python train.py --head_dim=64 --vocab_size=8192 --init="normal" --schedule="wsd" --final_lr_fraction=0.0
MLP neurons of a small language model. Each row is named by its layer, matrix (down: output weights) and neuron, and shows model dimensions 298-425. Each number is 500 + 50 x the weight over its row's rms, rounded and kept within 0 to 999. Numbers have three digits each. A neuron's up and down rows have the sign that makes its largest values positive.
A block is one neuron, or neurons of one layer that tend to fire together. After each block is what it responds to, as a language model described it from the Wikipedia text at the highest values.

L5.down180:510496476478535522540556412541553484543511516535553493579433453595526524479458454514512577493464545574500556469526529495611500465493450550486475482498516550544532585422578548561508520477538602506503412583438508467440482525496488506450487478610443520438433579500536490379469475474483539441469444471593491496498455430488474486549430461476501543466346440447549514555464463410461521608535
L5.down230:554617461578487537466608489485547477496501541452565507462524526408488508512469403440498506594399519475515544455467440435532447418545547499509448525540468442588462464447514440417500591500486537580576502434541538508509442538568522484504560500606560477516478595583595574480523528417498460527482552521491580473561520534509585509493466508422553435520427508544511521521394568503563506453493
L5.down367:595529443538480549534524442491494436486555525480576497510540389381582518465495456432439487529528566505460551574473558492402462510489456493561505437457457559443550454536492441536480531459547519410528526522399573539551531559527556535469601489485564497490495514511533437444438433576502587541524512519580559428475589447424504473530587451524602431483417483417511417481493448488532461545585
L5.down876:490406490412452525539456528586544492426446432503529593522474517450517611414459471366558478602455535452535541522451529534565529426408559479535560531513514520503492533542561496503486505546505505463539452557578580470527571423494496462458387480643528536508606491480491523565569443531566510440461456483476513518551436470528425628494488473470489524424575519546433494505460552468492398434531
L5.down893:491520478528521502543535512520450454584451457486419507461483542566606560494481493588484550474359493558464556531500466390589547504461473568502504614537570540370541539436487515459449512508515495504544471434517587527523546503476574375352543531482509515426502599441438492475579488466445537553426541552522463499559476446432480497521455526516510488580504533520491524496507476456481426497459
L5.down979:508434516439519505597458563492475450506368471460502483485476428478532471489510548535496564529564374542558555377469546467606487541485445541521475449426507471582473428492579510424553565511546492483548422472493492512511567452513419502546492514617416458522504584484611576644528510520594546440559532527536467426464501443481476526453561576562457495544496464548508436401547528402520495477510
L5.down1191:573498464423502518545516582517487581467521490493581556493523493552459477526432434523479565571547472533583477475486533496526371492432641609519502483472574508606498542580499426421529457504528447547410391512508548500498568574513493497414529451520486529529540558514491492613563414524565494534465560436536505442534488478447500479428586458431471472553464527429422424410493524504505506490381
L5.down1215:520522475522363539474483472510595586530528460515535551576490446591385522521423536501441427596529546482498538488499510466477416499497520547519529401554482510471453432403504521541495472502592414457516588463565513484452514486603440514371500509607554533514479580498429518374452480486473521469579577454597464464511474435472526430539612522511481525512487534435486506505476557459562466527558
Approximation and range modifiers. Words that come right before a number or a span to limit or approximate it, such as about, approximately, around, almost, since, only, until.

L2.down16:495532532510442486418505526525522544409468559396505470463509431471508492505518414455613494460427600498468446520567497542498459455443556510509467542553499554537532488547470589573513523434575505512430554549490554479540466522435569510384401517520488515414490522524556479550525447440457571428515547560458513457580522467552516544625459526496576503517526467502466468498527550410491506511518
L2.down211:579515582585466506434408638515571562518494531405558506474488561464467476486568457526570573556465459555522525488494535557499447414530539418498490508491487612493446514472528498520378566472465501460425483582420528490567568500531569464527507514541491486520481495657550470319510551601481552459508542476483522565437568544493502469630599471568438521523538521441547498516543512510551459509464
L2.down560:533429520512493546546475517551482619402478572558459524399473522532529522452470534494495549520559491516511526545555489515521420565430472467486572447467456477464511480482492615520484575503592416526511542554429525492562516471461532487482570495526488345475508493441524495501509506575551439474380463548485556465550505566517523470404586503502451533556392520514480500575400477488457504629460
L2.down876:427490407456447486527514520417470518465548536560464570467588480476464578498531603486477556474479500590537454511415515555530608513459545535510555534415481543497628465534562555535454589559546451431587472468543495484419544556427539462471496475538511492563464559526540513510506532518495475448427557497432550454573464573485490599524477498560557445540523387412546532444511488492491516418428
L2.down1025:359577495495406505448511456426580496437505517519530485479599513427454525486542495449461546591507533461411470570502516420523414403544557589495470515492405456589591514449543530480544586495525553486453611411501480517471550461527620595543641503527517516456491427494475508631503539375527509443470464466606486558496487513536526542396459467498452522528493450483540499515449575461491450457542
L2.down1097:508512489490498460551419454419555425535506476509408584543580492489461432529516569482548539513485471556428555397500569535549544473493489541606530474455535548553463511535438498473479519569487531531482551490503518490515588453521472531494437532591476495447534447487512448336465552453541511513493559416451502505524582558461425448484464589527514514460538542537555522630454574492515439359486
L2.down1106:470437505457465515588380526452546598553529493559455478511509449514472477447460468449488567465518587538585479409450602505478473557577477493535544517448439471426531495488550459468513489545515438392445524532464580424434417459564485458542551484459539446484426582410485409463442416604509568504460441502441507552481645517532531479463559408524497442537477508452497555497541529482454517509496
L2.down1207:416496449574553446525494468422558531494448464606499439514484521539525548540448483545497546399561525584493474524569565389525536485525562408480489473565456499490500432509643497460553559450471527529342502410553488458514478538460555499600464510568491571585458477488441410479500587484525587519487459580440498502491456525479548527511475591437553532565454532501479578564392459498464405559524
Mid-word fragments in names. Inner word-piece tokens in the middle of proper names and rarer words, such as Pri-en-e, Vladivo-st-ok, Con-st-antius, envo-y; also colons in infobox fields.

L5.down247:395520367530557520517445461424521536520463524499465492500505493452484398431512487406501453486444499584454443491504452483509544518532488406627574515536561548435427413566512490511545591556476372500510441529545581548525511480530484410498524542502486529440591500519543583501441534429485517513516440546411551432517505562491444495676513502519459487461464524480482485505508502522534497535484
L5.down271:495449547442605428542440452536514488486433509515468409477487515469491540487594445499491509585552571478567573489561519555541580451454560426546541518400541497502480598500445625499572560435470419433453501444541496548528439451428539504438469521513558501495529567494539570386408556450458470481476471495523473465505454446536604522534549504503565576511379438498450427495508494479505562532479
L5.down279:484471422540538553398619464539475432486515405496465465432444533487428522479502501555502521477405481416453447582496526454440489477414497597441484520479444492558525550477476404558413555553489449612548464527506597507438436480529555507520484522517580550450462472376519497629500439459430509508525478466573448473466552494509509492590519507519379458494485510543542501502451466538443507418550
L5.down333:553501455553523381433432553559501508526436475570395489589533493486436483640461609516541434483423499503405426536599523447480406529493520588433469534484571564566461574567457486504460525556474460461457432549410493460498507484473514523479473488449484500469433494484430464587568468490537470483480510516457523466551504532481415637541387417495502541457507497476553498484430422492533543466426
L5.down356:505583437526484482517489501508575372411525516556469444538484496534447487539555544540427445529457469495523508479574537414453451502502429478590466418537511552539505521455572500474472504482563484532467583534556542495563560482536426535451526503566459490502547555595455520498452454553593461485408515441541653502451400499515467583522445423592400507454537486504471462386554436490550493541539
L5.down614:510538560441524564523524448547562545515502513501409542589465465419451588447473456466544494488458517537574525494551605536507525525500395558475510533506594506521554445494399579467480520482516470515465564440480509387518502547474448543442527605497462477457475414562417509435468499540483536408503420543441569522538527583447511494517505377583489468432466389415441494516497507483550498461488
L5.down888:511450527431439581558525475510539531489504475472466487383439489526499478411480544477522556504452469503589461508583483517538583494554517482552471456539598526534481497538470589456458520528519378397522500514545459454520562550390466469576546555435490534598484502470424486564492442564526540509553456449600457447558478454484433519508439485524573482465485366483540501548580479506440504499498
L5.down997:513487440504436480508562486553537440383447492462522493449486529521565482438534451460583554464487444476600482473546533446492572469593475507481566547501543473491479527515510532477530511511537421471515528469545500578489433458489499432448472479445540535526474427558427602571454593577542447452493483436444450458483457520480463515553420459491537409524417515495557514572625460429482509453630
Word-initial prefix pieces. First word-piece of a longer word split into pieces, especially ro- and re-, as in ro|tate, ro|mance, re|plied, re|legated.

L6.down39:476479474554433597534513437499457526594480483517493489506493528535523569489504453438425458501440535470418453541439499450509428418475443567443471565544498607429545475473491676525492492420478492461497536557550521491532499528530511421468568483537459512494583428604492543551412418519563468503558579482481518578510501455502492594488467458565459444479454476460502473572495552539608516543551
Approximators and short prepositions. Fires on approximating quantifiers before numbers (almost, nearly, over, about) and on short prepositions like on, over, especially on before dates; a weaker group covers given names in name lists.

L2.down378:421448481410542434500452478476531512526478534429492488534497495485495598493547411478534574445499485488440548479537470477434498524509555482520490511461481473613521556453602493515489461541532472492443577502527490460484457384537437583513556441520571417487484562496450495510460523552577484588401622491489534517388459572511460420567463469528511421510437393484549594583478423482523485482563
L2.down549:519543440535480552538517520455470560513493539488531503518566533547485491478505498498449513503445487481530522487480512457477582513491438606462470546498455510449458508560524490499535533540478488542386415468461630420536538424526531530565496538524472489554548534482485543615529451499525521407510457483544579564589503533503494540462440462497469528383535571536437550553480525475515496483540
L2.down620:538615571563449534523566499518513468482537600422537568505536536440503500478538475440466522475343564443537546481521577520424551465475507408466507524492490507605465540535413500494494532505593491477567498470522464496496433544577501424500433544568507522548564531509519470464503479504471475520468422515515589455480506469501436532524570443499548462502525512596443571431489416557454476549509
L2.down627:476514542544472427408487545513522508381458507494543514633483549557582498471524557553479505395426480403483560391426554486510520484559563558498518437555561596478458522462419493485579519519512552536522428423531536498514418470532487526556545532598542519533501543512494387433511440560656513464535391590548439469557411540590516481502591444532580393401479514539440492532453564508598524479604
L2.down688:474467417440452424529503488548550465561453438470556511455488475526470571435534514465535536460389574501411534516480518558477500448505461522585479498477436525506529442415463593477480555597453515516494492501452500491407541499539561464449434451475368442524425531518501594481585545459568495442588456423490543498473470456558476452526445513481484494504579519491421476616584450451535551523513
L2.down689:467495509513580536377478491512473483536474558535452493553498523509526486462544604565442493494368451478608523599507481532492548483574451518574515527413426476449472436501537533429544609547523525428474409440464440465527509421533462500558546485520402512461511508435595545351559400463505495477537564559451509517452442526574522491536416564431511519519517434496476512565554450597537515547468
L2.down1055:530493443569525483555515479572472528510466538482469480448583608517441471510539545516542554412477546471456466559534561578571538507549617561525520437524515478454537446559506479387488516502367482477416463493440455491467472606575522636512559470600453558626629517524498530501611449570505509550559477495435545476532443532560451500538510472456571507491395443527514452487503436505398518572484
L2.down1143:494528450598525575483543438499475562481465539514479490518485500490620487495398557488504506486311450465519536459553445565497591456516504441471505470484514436419538454604446421504512611553396572538572486529497488455491444448559471484518525480473404488555548612474416534526451490505461547481455473464490502491526453434540541522486555514464495484482483538517513444430409499436516483518471
Capital-letter word openings. Single capital-letter first pieces of split words, mostly names, at a line start or after a bracket, quote or list marker: B(ob), K(olkata), G(errit), H(ua).

L2.down217:495466496442531507601505496505475474511514508455433533479493497470492547515557524514535496508389505545548457449525472409539514466461440504572439563519575632562574486528481557527508570517477447440506480503522506506502534456482496480529505553480495432534529538426456559491564566417511428595473511447462519536548475434524532485539461450452425583557488439489482485431413496534406508523431
L2.down285:498478484545445569489586542439583406437547544499602500466497495556441413491511529489501566582594379469488516517526454494524495502487484515466476528522533577477460462480441464502502553454508489605492513477497522587460470570459481508455493439487547463502491586478552547526513430618546566500490496554593395497531480653486447497546583545535521451472413481522490516595502530490424432514484
L2.down319:536489528466488503539539483478483477424405449503468500449551449530440499490468429426519576518518444506442503379537399435551472521539444478513588531502532623394487514535570510505532443388562632548463477501524603513520520471440529522473542481554427616391507514464561525577536499487452440520432537338529501505458509535584512433552421549496554507546447483527501487550530504476473479523533
L2.down407:596424542416545493464517557503484483512429498463527579402469486425512545489500505554457469485402631441456478455487484487508532557548482513475525420366554524496557535503425439426499516529481431496514504517609459479400535525421412531480421505533418549482541506434458497635476595438533529577549616527376520546555493496564480580554465556507508378494616492533585479520590461430520565455536
L2.down482:523559512482521445472447573466512506467498571455528554400540510551487451418555460439511578528489456560517467416487421451414509529606519443472614560537486428490467534490281376484521561486567502524510567555526396519503407450526524529461488598497526572472525456519453522494449461480507457551500543457544631375441433558529489508561501414500544475479495470512460524504471493526430538534438
L2.down722:440514480471570585437596474561556482460424505490480449519442499513473485436482517560553561518360524571494474425576524511555537437562493508571436467543462566436517545392446523536493600501465492482479507543516476458417510548491563469476579444458530493508408614609510533527556448580509501434458480509586532511511528452592455539542521638506467551611472541481520473531502430565504505494477
L2.down814:535575517466419545539559541502530536428488507561545488515507461583484448481528441562463453560365510539438436538364571482459576450495533538390571533547522362471459486452465434459455555551474401540490525546478457462512533485453482517529445482471601527448504563477507494546523515519470509511520486486516529505598404554589438558588425522440502450506420524522508487505491482418430533556524
L2.down1049:500527556450470525433482512522545536459534420470527546538536558469565467524471536564583486505476425470559459485456495408418526456503434517467443607487501481479557475514559483631556470623406390475509462503499493459396587510534465478534575476509425403517595579467452533492545538523590544474491532535488486509457524503502501530465534352497512420473507481479458485540475492495583479459477
Capitalized name-initial fragments. First word-piece of capitalized names split into several tokens, often a two-letter syllable at the start of a surname or place name, as in Ri(nne), Lo(renzi), Ga(scogne), mostly in lists and tables.

L2.down503:485574531506546527568588515524469460537521557468498476522542447512571599433446565440596521582554533505503509477435503492476512420429489493546484483588541503535559572543571502521478541538566456401575486563508467557518510496483511568429494509555414644556517587440548478537593499483493537381504414516405512523428480547468528385466457516561537511564523498520498566497495599427514504521550
L2.down581:460502540453537453467470516486429502510446513415455564525404522506539548472380542467452570565618444537522512510491514503394437513404485521588453523460593508517511444491469449548536516517516612532534477547542522501575432570471521478573456501487441562462480499432468506540498501614453439567538593525498559446535512425486457527451566416498503491525534472471511407462506520484488631576501
L2.down604:514545539478511492500484525475507520465473589524461494548438489584500551506506489530440470569551517484545524488528503527522555496438578520551513643464522505414475425561550578565532530512556490465527566609616502548590559574470424523523546431456476511428514562596467580568489433428563504460507450482508521507394503438541550495479427460422513500525517594536476472621447573456539447521417
L2.down612:498532484424484562458463461512512527508403372411497481440482542485459477525510501634491458527547509478508543455519428490479546458429605471474506508491538527454562502396439450431448522502552458479536534555487443448449526478586526452424491510660499464443541509530538465489536487511497450591477533478474572402531537454503530552529515579367488500546521559462561485561508493523502502476464
L2.down858:461587474420484448516489512468505527525564413524420425471530494549508468515550382447394529526552563496501460522406515524499499470451478555591470437460485528423461503556520525468652503424443445458563475442516469433472508457460441564525575541548514451477481469499545459558498475491601458549529516449530468547542398569506498502478507483507535478556476571518476439512512392487553515583604
L2.down936:531567513506541504465444527427339486518541408486529578534465458441438503456455513440533548483499562493609470541538510541539588502450467466527521450493532524525466503399513503573525555491449594577593517533560547474530476486470493552502469587511524508549554612495444440489490526509544491513462481498479499558481578488513453506410448459461526455481453497525539542502562557492563570461456
L2.down1058:579500532594505537376532489548462605479463492489616553540430510449561493450455411486451594408391474584441525590567544504510601549530517449522490531386465531570489495487476462466477452440526560460511520458578467446566498397674476488573495482445520498541515368550462602541450484500500526519451491533507487486523478475513502398433361482513538502533576556516488475501544513542586574470562
L2.down1187:516444547548476537575489538477498549534385495558466602518492480425544565481471480512497404452563421464397472572497527471549536480506565519484632606563498590549433551462516456515537424497406489522620516524548478555424553526433493543454527517557476493449492391553510452503447573511456545548532470605526674465412492421532548458526494483465547484525464565534468502476594470425482462409523
Relational prepositions. Prepositions opening a relation or range, strongest on "between" (between 500 and, between two teams), also "on", "over", "from", "of".

L5.down430:527437568498533488546513491505468518517462436444435421414389503456571514404533521448653514432462576555551449501493489547551510584503541575464430513479436484434527551420501515561460563628512543411547495480483426588516410496455533476473492488570485606612410573546512534455539502460572487537500488447485632438563428420486475501423489462476480444485456434429529573492412534477521449533437
L5.down517:585525445506567489418522553454464427454489473433500495498444608437507515546494437468538490546491511562518467506438519529485507483428518432528567569551538543470528468424511467488435500439537534542528433569461450452469522425516441539555471501493564435468510514492492424568512594488502479447474570474526456489469470414520626537494515496458549542499536552481496420456441414458576493536494
L5.down729:500497517433603500564452465463514537553499530487495479548448490480533459484446507562552466623438523496546520513550547569617477482520527511522540526537530555431538436470477537486466474372483527449371442508536476412513465486495496539539471462653646493504496501460432481481587606534551461478438473340510528457520447465407605405505498450508514495417478425511558456450438443479499490470464
L5.down813:463507423376477461496518445420489462533479447519410573549483609456384469453576548494495530524474504502587641577474543464490481533517478446529582532547450510428571532519497509478427501471501442524469503591451538469565506476525461505554506535472612579466477552543384527423414478444473481490438532516521534461394460526482553444459597411533477510475487477512566521514545470400393536522444
L5.down845:531595511430484564377412618502566487501428462394555549486591464558578414542553467576482531493517543563531570465457551489514522632498570458477488488503449404565499529457534490437441425535488478506489532593461532423460521536439512499486455429597562545556624469460529500633447610507542546493517487471550555512456520547515532544476475537552574510472477506532557568519585535532489560547541
L5.down1077:524534495498485454480437384552477502384487575464475470494487457534473506434450481485444558572421473554575496486555503473474493508554474485522603551491531542491574458481483487562497482460442529495524516529461484591573481458417478524552496440490555580478463521540573487578594562492488560462528520448558618508551526589433487477404466417461472529522451492408485509586501473490472499431540
L5.down1152:518576396523536448515374523493518507488504500555461405547597450488456452456441537465510449488422591579546514467489520453455508497529486591611440542524571532455484540494491538547493615536500568441504496490478480512471547465517428471595403446442521457499436509576464478506553472531483635555495553518517510515496437437546432501529502503474418430494570655491532523529591535419435542517475
L5.down1190:493558483500515544565500479454500536513424481468455481475519491436531494540518531408441561581429566546510423504466443433539584449419434478531588565483514479492460504455514496556446488479491585607478490461440461435506358411499459472508529463504550500521524494526503532562453553484382512445437544457484550601500510536482566617511440505484477368573548483470458482549505484458462507434490
Word-start L fragments. Fires on a capital L opening a name or word, like Lonely, London, Lansing, LOGCAP, and weaker on mid-word fragments like c, el, of.

L5.down447:542497424359549498453495517452489487497508541427469555494501513443442505495409495562516545471429507503487462528459503473472491479475458546573525476537502474461547393543488477527416509567598557533452511489511573423578459570526498585513533543468487558490458512498550496538552510564428490494504470376449454501463479517511517472493508546481531515565530450554420511518543483550345509480538
L5.down501:490453451492447471553425564518587479587382502524471431411514449449507406472410475585405566514468530580495463531573460515429551552467526567524657511474494619510490395553455527478455494540520458428453501500498501515512497581432544542491547493548477423560502471484544445529517506573513459552537498461481547555574383513475452494516565584509526555419484496457426482414476479476526501530509
L5.down521:605555547377444530480460452526465466409508576515556486498474575481374488512518515553582513568529541460519559526477490515569424490413546574539489516536474469451389481504501492481573493504453533551516462462470551459495498515456384410544510471534522498535594453487490557434537546489521452472436533467458490491515515503516463513616461470461522481485457550483384514489579521471553599621449
L5.down584:491468487542402529487473555482463437535480444418539511468476535474471546572526423450522499550380563572470522557399475538512447463475584414449587491430457439497536555486610527556486428446438422473491442493595491467484435417428538443476473580502480577530564502526493621422492494500425472519480592505416465535426512572459476493541582486553485581495520508463490472495401513439535494396531
L5.down697:491499500597437473551530481472495489484555572468478480520427471556610519507490450591502602487506554522472422495520546543536592505428547502500528514534469493574513426447427549581499490588571549463537487543535555521503544435413460584497475519477514538476512495582526546539510466452438562597521497533475475500509408458571593488542515468478466495491548499491543405456507463526493444523529
L5.down877:436570460549531472549446444419499558609500488399469563540555593424374566446518475437558622465487495510471503472461519503436479520513521617549509498439440513570475481437502517508492493444505499501436493599509487431561504486565488421487497482485502476572497547487428529384508443495519545450458556470453528450474491489492484509570462514433523556529549507454437533566520531511449491477422
L5.down919:480508418497505461556558421415495543575523490533425572450498518459506516472512475437477534518523440462531508506487456430344485471572460521555466508506429531482550523462536618557449477499460463464515467521486514419545424472518516472473517447512426474408459459510564585470470524611383556498472464422599494537468535493487483459566398385593425565549551560461471479548546511425468484491541
L5.down1171:651574456489525500442522459474470532495525519535496518530541445516554514432520496433490481523394486491477547513491487465597506478441471469509441393552523521482525537516456443436411591510473541434458467479468469467592478497535562449517562488582503529406532434488525499416518547475479453525537545486461440538512419472543542430492619548513483475513514565522555476436501439472520508468440
Word-fragment "Ma"-type syllables. Short consonant-plus-a pieces (Ma, Na, La, ma, Ca) opening or inside a split word, often names in lists: Mathias, Navantia, Temasek.

L6.down637:433550424513546540461432477421445509450573529450526448591499536507451531489486529456538483526427613627503513498447530468534555522454512506546538539520465464551559551508436531506432559446501472529496479556449518470461485456500440449512570466634557513528545440441474472474516605550466485501496482489462490515486568486505399438538502528468506533469476597519600536482508525502566426506499
Career section headings. Mostly the word Career (sometimes Education) in biography section headings after education details, plus scattered year digits and stat-table numbers.

L2.down4:425449471517541515489522421457536572493497486478497462521456530543498530409435529469539455473557465475461615594495534477426404535498401439528505550482458509450329493440506614523551545522531473546415525467453549493557455445528450556544486539415619437470573484578479543553515525467513425510486487434487429430500530558501431539551531526507534541448441464533438498484549370537430528537481
L2.down73:531490494497495433432489481530421509519498548473582409516506460504486415470420505472544436494475607438480490505534583548470449479506592489507432492523467408482476530546540459497526475590426472462514502483398481575531547493428529508455426530554595505547465512516452569493466499552535509525485445590569441496540537542435486504524517438442507497493454478577543433483543516582585590487484
L2.down448:539515472492527469494492477522451523492534462514571521536596399447499482472431399479504492503509470531476403510410530488532426468466568471558505452495530468502492437450504442492588554524435499543508488514500453529591444529496538492488535515573523638468562389561505435624522549546514569512508446501505532507502446564500506532509429482501495485512473514427506536484501455486507482522510
L2.down499:517508606411454458490494493443474453495472474491568498535453438511508485472532440456428480589435471393549510609445441455463564498524584499411440558490536527437451522524394539521499571521477460504433491480573403516514475390596558566574480550421511486444574570528485514652528581487496522503543417603516519458404523552526500413441433449459515448513509525499484423494537471491491469455483
L2.down783:559487451470371495505470400449482503455391429613572544530551521435412490498461476460552481536378559439565489549411499427438532492538434478522545436520417527507465564489471508418549417457431483519457555484518553405473584486558460534413530513450573515549497459426517472390513456562478478491487484523455551422531561567517495413552459502519491494526612582429449526555476474553544420598499
L2.down859:551469440428516527496500486517576443475476499494463498513474612491508464495500535483511550554436487524484498476480546444551468453475484501507417495520526582473536487498432507460468462452493475571490541509585493500619468435424574493528407478477583535496578550466537511522513436484452614439453488441500448507562585533529563461529442460550496446565423446581492470415449429423643513537503
L2.down926:462478537483553476425428479518480580485464505465453569441490556490522503448447521473485518503496536432635549558512467424394505517535426570433534493552554449534588613522513507454503551490490485535545509551481500507564473486473446466576491493544522558511462393576549485640491519528534635554621506544501434504479466578495468518462531563432527499447508476555440438511536474594541407525521
L2.down1057:438617535563576501484540494419477472559630528429452519509520501501521462533543618420508515526486403474458414523517393496512524422459536509505487415456526528437450461537473445480528556554431503582575560517460476484500494499568485483455476594517406507546579484489449487502510500543658569473525523464401524475509491505467518487484488376477538595515537484480406518527533523535488451542422
Word stems before suffixes. Word-initial stems or prefixes that the next token extends, mostly nouns before plural -s (tree→trees, train→trains, water→waters) and "re" (reissue, recreational).